Weights of a small GPT-style language model, trained from scratch on English Wikipedia.
Size: width 256, 2 heads of 128 (1 for keys and values), vocabulary 2048, 6.8M parameters.
Training: a variant of Muon for these matrices, 288M tokens.
MLP neurons of a small language model. Each row is named by its layer, matrix (gate and up: input weights) and neuron, and shows model dimensions 64-127. Each number is 50 + 12 x the weight over its row's rms, rounded and kept within 0 to 99. A neuron's up and down rows have the sign that makes its largest values positive.
After each neuron's rows, "fires after" lists the tokens most often just before its 100 highest values on Wikipedia text that the model never trained on; "fires on" lists the tokens most often at its 100 highest values on Wikipedia text that the model never trained on. A number after a token or word is its count.

L5.gate94:34 66 66 52 46 54 59 37 70 49 48 35 51 51 50 34 67 36 56 65 54 67 37 47 47 35 57 42 45 64 29 39 51 36 54 46 40 53 42 71 44 38 44 41 51 55 39 40 61 45 28 32 66 62 48 64 76 58 52 48 56 52 57 40
L5.up94:75 35 46 37 67 76 42 32 34 37 60 21 52 52 53 68 51 56 45 56 46 36 68 46 63 52 32 46 34 54 55 56 50 43 37 57 37 40 56 60 66 50 52 74 43 56 51 51 40 22 39 33 61 34 56 36 64 55 52 41 57 52 45 52
fires after: " T" 20, " K" 18, " sh" 16, " Sh" 15, " t" 13, "h" 4
fires on: "em" 16, "ap" 13, "end" 11, "or" 8, "ar" 7, "if" 6

L5.gate230:58 59 38 61 49 44 23 53 52 44 37 43 68 70 63 47 61 49 47 52 64 54 71 47 33 72 49 57 52 52 31 45 36 54 47 29 43 18 38 47 62 45 52 43 41 50 56 47 14 40 28 44 52 29 59 55 41 63 49 58 60 61 39 54
L5.up230:32 56 48 69 57 39 57 51 52 70 61 57 48 70 60 60 70 46 38 48 46 40 49 34 58 64 38 43 57 59 53 53 56 53 50 48 59 55 70 52 53 44 27 51 50 58 45 56 41 40 50 53 48 29 52 41 54 50 33 20 56 53 28 57
fires after: " c" 15, " f" 13, " w" 12, "C" 10, " bl" 7, " g" 5
fires on: "l" 17, "m" 14, "r" 13, "er" 10

L6.gate2:49 56 36 28 60 75 59 61 56 48 54 41 39 38 57 46 36 48 52 74 50 67 55 66 53 24 54 35 37 76 35 47 36 44 47 34 63 51 36 54 86 30 54 46 39 55 65 47 56 62 53 67 49 71 50 47 61 41 44 37 47 33 51 35
L6.up2:47 47 30 47 59 64 41 75 50 37 35 61 61 46 54 38 59 41 37 53 43 49 63 54 42 40 34 44 53 46 49 45 68 56 55 36 40 45 51 58 73 38 29 62 24 55 72 73 54 66 42 49 56 62 56 28 54 55 28 55 26 41 52 42
fires after: " " 21, " S" 10, " K" 9, " Sh" 8, "es" 5
fires on: "4" 27, "se" 15, "y" 10, "il" 6

L6.gate0:54 45 42 59 68 59 63 66 47 57 28 55 52 26 47 74 46 44 54 40 36 35 54 49 49 36 42 59 37 41 71 40 47 44 55 33 64 77 55 47 64 43 55 55 53 48 54 50 59 42 53 48 23 33 64 39 43 62 43 57 35 46 25 37
L6.up0:64 41 26 42 58 38 54 39 65 55 45 44 41 38 28 36 40 45 65 55 46 59 45 60 21 41 54 46 40 53 47 34 38 34 43 41 38 59 39 63 33 60 34 53 40 39 37 50 52 42 58 68 40 54 45 40 46 40 41 44 48 34 35 70
fires after: " Ch" 25, " J" 15, " H" 9, " Je" 8, " Y" 7
fires on: "ong" 15, "ines" 14, "ang" 12, "ian" 9, "ia" 7, "on" 7

L2.gate159:52 58 43 42 53 44 28 35 58 62 39 51 78 50 41 70 66 53 47 62 48 24 47 60 35 60 40 41 61 44 56 54 43 54 53 55 37 65 54 55 75 67 50 59 35 64 52 40 65 58 32 55 46 43 46 50 52 41 48 57 52 63 63 53
L2.up159:54 58 66 49 45 35 72 41 43 59 54 43 50 46 48 31 40 62 56 55 39 61 68 44 48 52 56 46 46 63 63 56 63 49 63 65 49 40 56 37 22 59 36 48 47 68 63 41 62 21 27 48 42 56 51 51 37 55 71 68 70 47 58 46
fires after: " (" 60, " \"" 18, " de" 5, " le" 4
fires on: "s" 20, "b" 16, "v" 16, "c" 10, "d" 9, "p" 7

L8.gate180:20 48 52 49 71 41 41 54 62 44 46 77 49 81 52 44 49 64 33 46 42 09 63 48 27 40 51 63 49 47 35 65 66 69 56 38 54 53 31 62 31 49 47 68 59 52 30 56 41 51 44 81 37 56 28 41 48 60 54 53 66 49 57 63
L8.up180:38 51 59 56 39 56 26 50 69 32 40 72 54 55 46 54 45 78 54 53 54 64 51 39 40 43 62 42 37 46 24 71 58 52 53 42 48 30 32 88 76 60 70 52 49 47 42 62 48 31 46 45 49 57 66 55 41 56 58 17 69 50 44 68
fires after: " H" 18, " o" 12, " W" 9, "°" 8, "es" 4, " /" 4
fires on: "ot" 16, "il" 13, "am" 11, " " 11, "em" 6, "C" 6

L2.gate229:63 59 32 59 27 42 35 52 28 46 53 63 66 57 61 52 52 51 63 44 66 55 52 59 46 46 57 40 51 44 55 61 56 71 42 29 49 46 52 47 41 53 51 80 56 46 60 57 59 53 57 31 55 48 34 46 58 65 55 32 36 54 39 56
L2.up229:37 57 38 53 52 39 20 52 24 37 69 40 50 44 54 59 27 38 51 34 45 53 38 45 44 44 50 51 54 52 45 57 54 75 48 52 39 67 46 62 32 35 54 40 49 51 44 64 45 43 29 21 39 54 51 46 79 68 41 45 49 42 43 48
fires after: " S" 20, " F" 9, "u" 8, " P" 7, "F" 5, " s" 5
fires on: "el" 41, "er" 24, "ey" 11, "ay" 5, "d" 4

L5.gate64:34 41 24 33 52 62 58 27 55 56 58 52 40 44 67 44 44 44 60 72 35 27 55 37 51 44 48 55 59 49 38 27 45 48 83 37 61 30 40 73 50 25 56 34 41 57 32 53 40 58 24 37 43 51 35 21 55 58 41 28 58 44 46 35
L5.up64:39 35 53 39 32 50 49 51 53 65 41 42 38 45 55 63 35 45 43 53 61 58 50 37 49 63 47 44 59 38 31 32 65 54 62 46 54 42 62 49 49 40 40 66 51 40 39 55 46 49 49 44 45 62 48 37 37 57 53 42 57 60 47 62
fires after: " K" 30, " B" 12, " G" 9, " P" 6, "P" 5, " C" 5
fires on: "h" 40, "u" 11, "s" 7, "ar" 7, "on" 5, "al" 4

L2.gate275:38 64 30 44 68 33 35 40 64 43 49 53 35 41 32 68 44 47 34 61 55 37 57 48 38 55 52 42 42 51 50 66 55 51 37 61 46 43 52 45 60 47 64 58 47 57 74 46 49 58 58 46 49 61 50 47 44 71 46 46 49 46 50 64
L2.up275:32 53 61 31 57 44 50 43 75 54 78 44 65 59 51 58 35 71 52 67 38 49 33 40 42 45 34 51 48 49 55 53 35 47 48 62 54 59 54 54 48 59 56 38 41 59 71 42 62 60 42 64 62 54 39 56 47 37 44 44 56 53 61 42
fires after: "9" 21, "6" 16, "7" 16, "8" 14, "ig" 6, "ist" 5
fires on: "2" 41, "1" 26, "ant" 14, "ation" 5, "im" 4

L6.gate213:24 29 70 33 52 68 48 50 34 38 61 74 36 46 70 41 49 64 56 54 34 35 24 41 29 40 38 24 63 53 62 52 44 55 75 46 43 28 40 42 44 53 57 60 65 56 65 53 44 46 48 38 50 40 50 58 63 49 39 32 49 46 49 67
L6.up213:51 44 26 48 40 39 44 48 59 57 48 45 46 47 53 68 57 68 53 39 43 30 37 60 61 49 64 42 32 60 51 36 75 31 62 44 35 70 39 59 67 62 54 63 29 47 61 58 42 50 50 58 27 53 26 54 52 43 49 58 59 57 65 55
fires after: "–" 22, ":" 21, " sp" 15, " w" 10, " p" 6
fires on: "ent" 22, "00" 19, "oll" 9, "0" 9, "6" 8, " died" 6

L7.gate37:30 26 36 36 46 65 55 53 59 67 17 53 37 57 61 50 53 55 93 45 53 70 34 38 60 58 37 61 60 42 65 39 35 60 74 25 43 66 46 62 33 50 54 44 65 50 65 51 45 62 51 64 43 46 40 33 54 55 40 85 41 65 64 60
L7.up37:73 45 66 23 57 33 43 61 44 59 59 55 44 64 47 53 34 57 36 35 49 51 58 59 41 56 51 47 55 27 49 55 60 44 31 44 50 49 58 32 70 53 31 40 45 50 43 46 50 24 43 48 43 46 57 62 36 54 34 40 59 37 59 47
fires after: " D" 20, ".S" 11, "a" 10, " No" 7, " d" 7, "ol" 4
fires on: "." 32, "ph" 14, "ign" 10, "et" 9, "om" 7, "ill" 6

L5.gate263:48 42 36 54 29 64 35 46 54 43 63 44 62 34 61 45 42 42 44 49 49 39 46 56 46 56 64 52 50 60 46 45 33 60 62 45 48 57 22 52 74 69 46 52 55 66 54 07 48 31 54 43 64 26 59 35 38 35 77 56 38 45 85 41
L5.up263:63 35 46 41 40 58 42 52 52 38 24 59 60 43 40 49 53 51 66 47 51 64 35 39 52 39 46 45 59 71 68 35 59 42 53 48 27 57 66 57 48 45 44 64 39 58 52 45 40 48 35 75 70 57 51 58 61 70 45 49 32 51 54 34
fires after: " st" 40, " St" 23, "oc" 10, "st" 8
fires on: "amp" 13, "us" 12, "ock" 10, "." 10, "op" 8, "ew" 5

L7.gate38:51 30 45 77 52 75 33 56 74 30 31 55 58 32 43 46 27 64 38 56 66 47 43 44 48 44 55 41 54 68 64 61 54 50 56 32 55 77 59 59 52 35 52 69 49 45 46 46 64 50 51 50 62 50 60 37 51 66 49 36 52 60 53 61
L7.up38:51 67 73 37 43 32 67 36 21 51 52 61 45 40 65 39 36 52 52 57 39 59 15 48 57 30 50 49 38 73 51 50 59 40 59 76 64 43 18 54 61 67 51 55 55 27 55 68 49 57 40 51 54 47 51 38 58 43 49 50 60 52 50 34
fires after: " M" 15, "cc" 13, " O" 12, " m" 12, " more" 6
fires on: "id" 23, "ording" 17, "ut" 15, "in" 8, " than" 7, "uch" 5

L5.gate185:65 50 35 60 69 66 36 62 63 46 56 35 36 30 61 74 39 71 60 78 55 33 43 56 34 52 53 58 53 45 66 60 54 55 42 51 37 68 27 55 41 35 48 56 57 43 60 51 54 54 55 65 40 40 58 52 53 51 48 66 29 51 64 41
L5.up185:38 51 51 27 43 56 47 36 47 45 78 71 65 57 54 42 43 40 46 76 33 31 58 49 60 53 44 68 50 71 61 61 42 35 72 43 45 39 47 35 41 43 50 76 64 44 59 49 39 46 58 57 61 49 55 49 53 66 34 57 62 42 27 74
fires after: "6" 18, "8" 13, "9" 12, "7" 7, "l" 4, "oin" 4
fires on: "1" 15, "9" 12, "5" 12, "ed" 9, " made" 7

L5.gate208:30 60 50 55 44 29 50 41 31 38 56 43 66 43 49 48 56 62 57 50 65 46 52 60 62 46 51 31 31 62 42 40 48 43 36 43 40 36 67 28 76 54 55 27 73 59 21 50 23 59 37 40 66 63 57 44 50 51 34 20 44 47 65 25
L5.up208:69 57 69 49 54 53 48 49 51 31 43 31 50 34 35 41 45 52 83 36 44 34 57 54 64 54 61 63 38 57 42 68 29 56 64 63 58 75 74 53 52 33 64 63 39 61 51 41 45 72 27 44 46 53 45 72 35 53 34 30 53 69 49 35
fires after: ".\n\n" 46, "\n\n" 24, " |\n\n" 12, "aw" 5, ")\n\n" 5
fires on: "===" 58, "==" 33, "n" 5

L6.gate224:62 77 48 69 56 40 23 59 56 62 38 34 47 56 19 32 31 52 59 39 55 42 54 49 63 58 31 48 50 66 40 41 39 42 36 30 46 49 35 41 50 55 52 44 55 51 46 44 65 58 49 51 57 29 59 50 58 39 44 31 60 68 32 40
L6.up224:64 40 32 57 36 57 27 36 47 68 65 45 54 46 54 62 46 65 49 77 29 47 47 57 70 68 45 36 62 48 69 38 64 46 38 47 46 43 46 44 48 44 56 43 38 57 49 55 46 50 68 54 52 43 34 43 47 54 68 64 43 62 59 47
fires after: " R" 38, "R" 16, " C" 9, "A" 5, " m" 5
fires on: "r" 17, "ag" 10, "on" 9, "ay" 8, "y" 8, "ent" 5

L6.gate205:58 51 69 63 78 53 41 54 55 62 26 62 53 37 36 52 45 49 66 54 44 50 47 47 51 73 64 57 55 43 44 39 55 40 40 32 64 62 38 33 59 45 52 44 42 48 31 47 71 48 36 48 57 36 33 54 50 62 69 52 58 51 53 33
L6.up205:62 38 35 50 35 47 48 55 55 49 45 86 39 37 38 33 48 51 71 66 35 55 31 44 45 57 59 54 33 37 65 46 32 52 68 36 47 37 61 35 49 70 51 53 46 46 32 54 46 48 46 61 56 41 54 54 60 07 42 35 54 36 54 63
fires after: " J" 12, " T" 11, " Ed" 9, " Rober" 9, "C" 7, " At" 5
fires on: "t" 21, "ody" 11, "ob" 9, "m" 9, "att" 7, "ont" 7

L5.gate251:57 40 35 65 38 52 72 44 54 48 48 27 26 54 38 61 58 41 49 53 50 63 65 50 45 62 40 44 45 44 09 52 58 51 35 36 61 46 60 39 55 52 40 46 48 38 48 55 37 53 57 53 63 34 53 42 40 53 59 49 60 60 56 58
L5.up251:52 35 36 50 61 46 33 52 43 43 28 54 68 45 54 52 59 43 36 73 44 49 51 48 58 41 31 28 49 58 54 45 46 44 71 64 70 64 62 38 50 66 32 57 44 46 50 61 38 61 32 58 65 35 52 42 60 49 46 60 50 35 36 55
fires after: " s" 18, " c" 14, " S" 13, "S" 13, " ent" 7, "C" 7
fires on: "m" 26, "un" 20, "h" 12, "n" 11, "l" 9, "ered" 7

L5.gate164:28 43 54 57 48 46 42 48 44 44 34 43 44 55 67 37 48 70 54 55 68 51 55 70 72 65 55 46 28 56 46 47 51 30 57 29 49 53 75 52 63 47 55 52 31 50 32 59 40 52 33 42 52 79 58 47 45 43 58 51 58 60 34 45
L5.up164:62 46 50 29 34 53 52 59 46 43 36 70 61 27 41 53 41 63 46 39 61 47 45 76 52 46 68 58 54 55 57 37 46 30 68 45 47 41 44 56 58 61 56 58 56 37 35 37 45 54 44 69 47 59 40 43 48 42 34 44 67 56 69 49
fires after: ".\n\n" 75, "\n\n" 11, " |\n\n" 6
fires on: "==" 97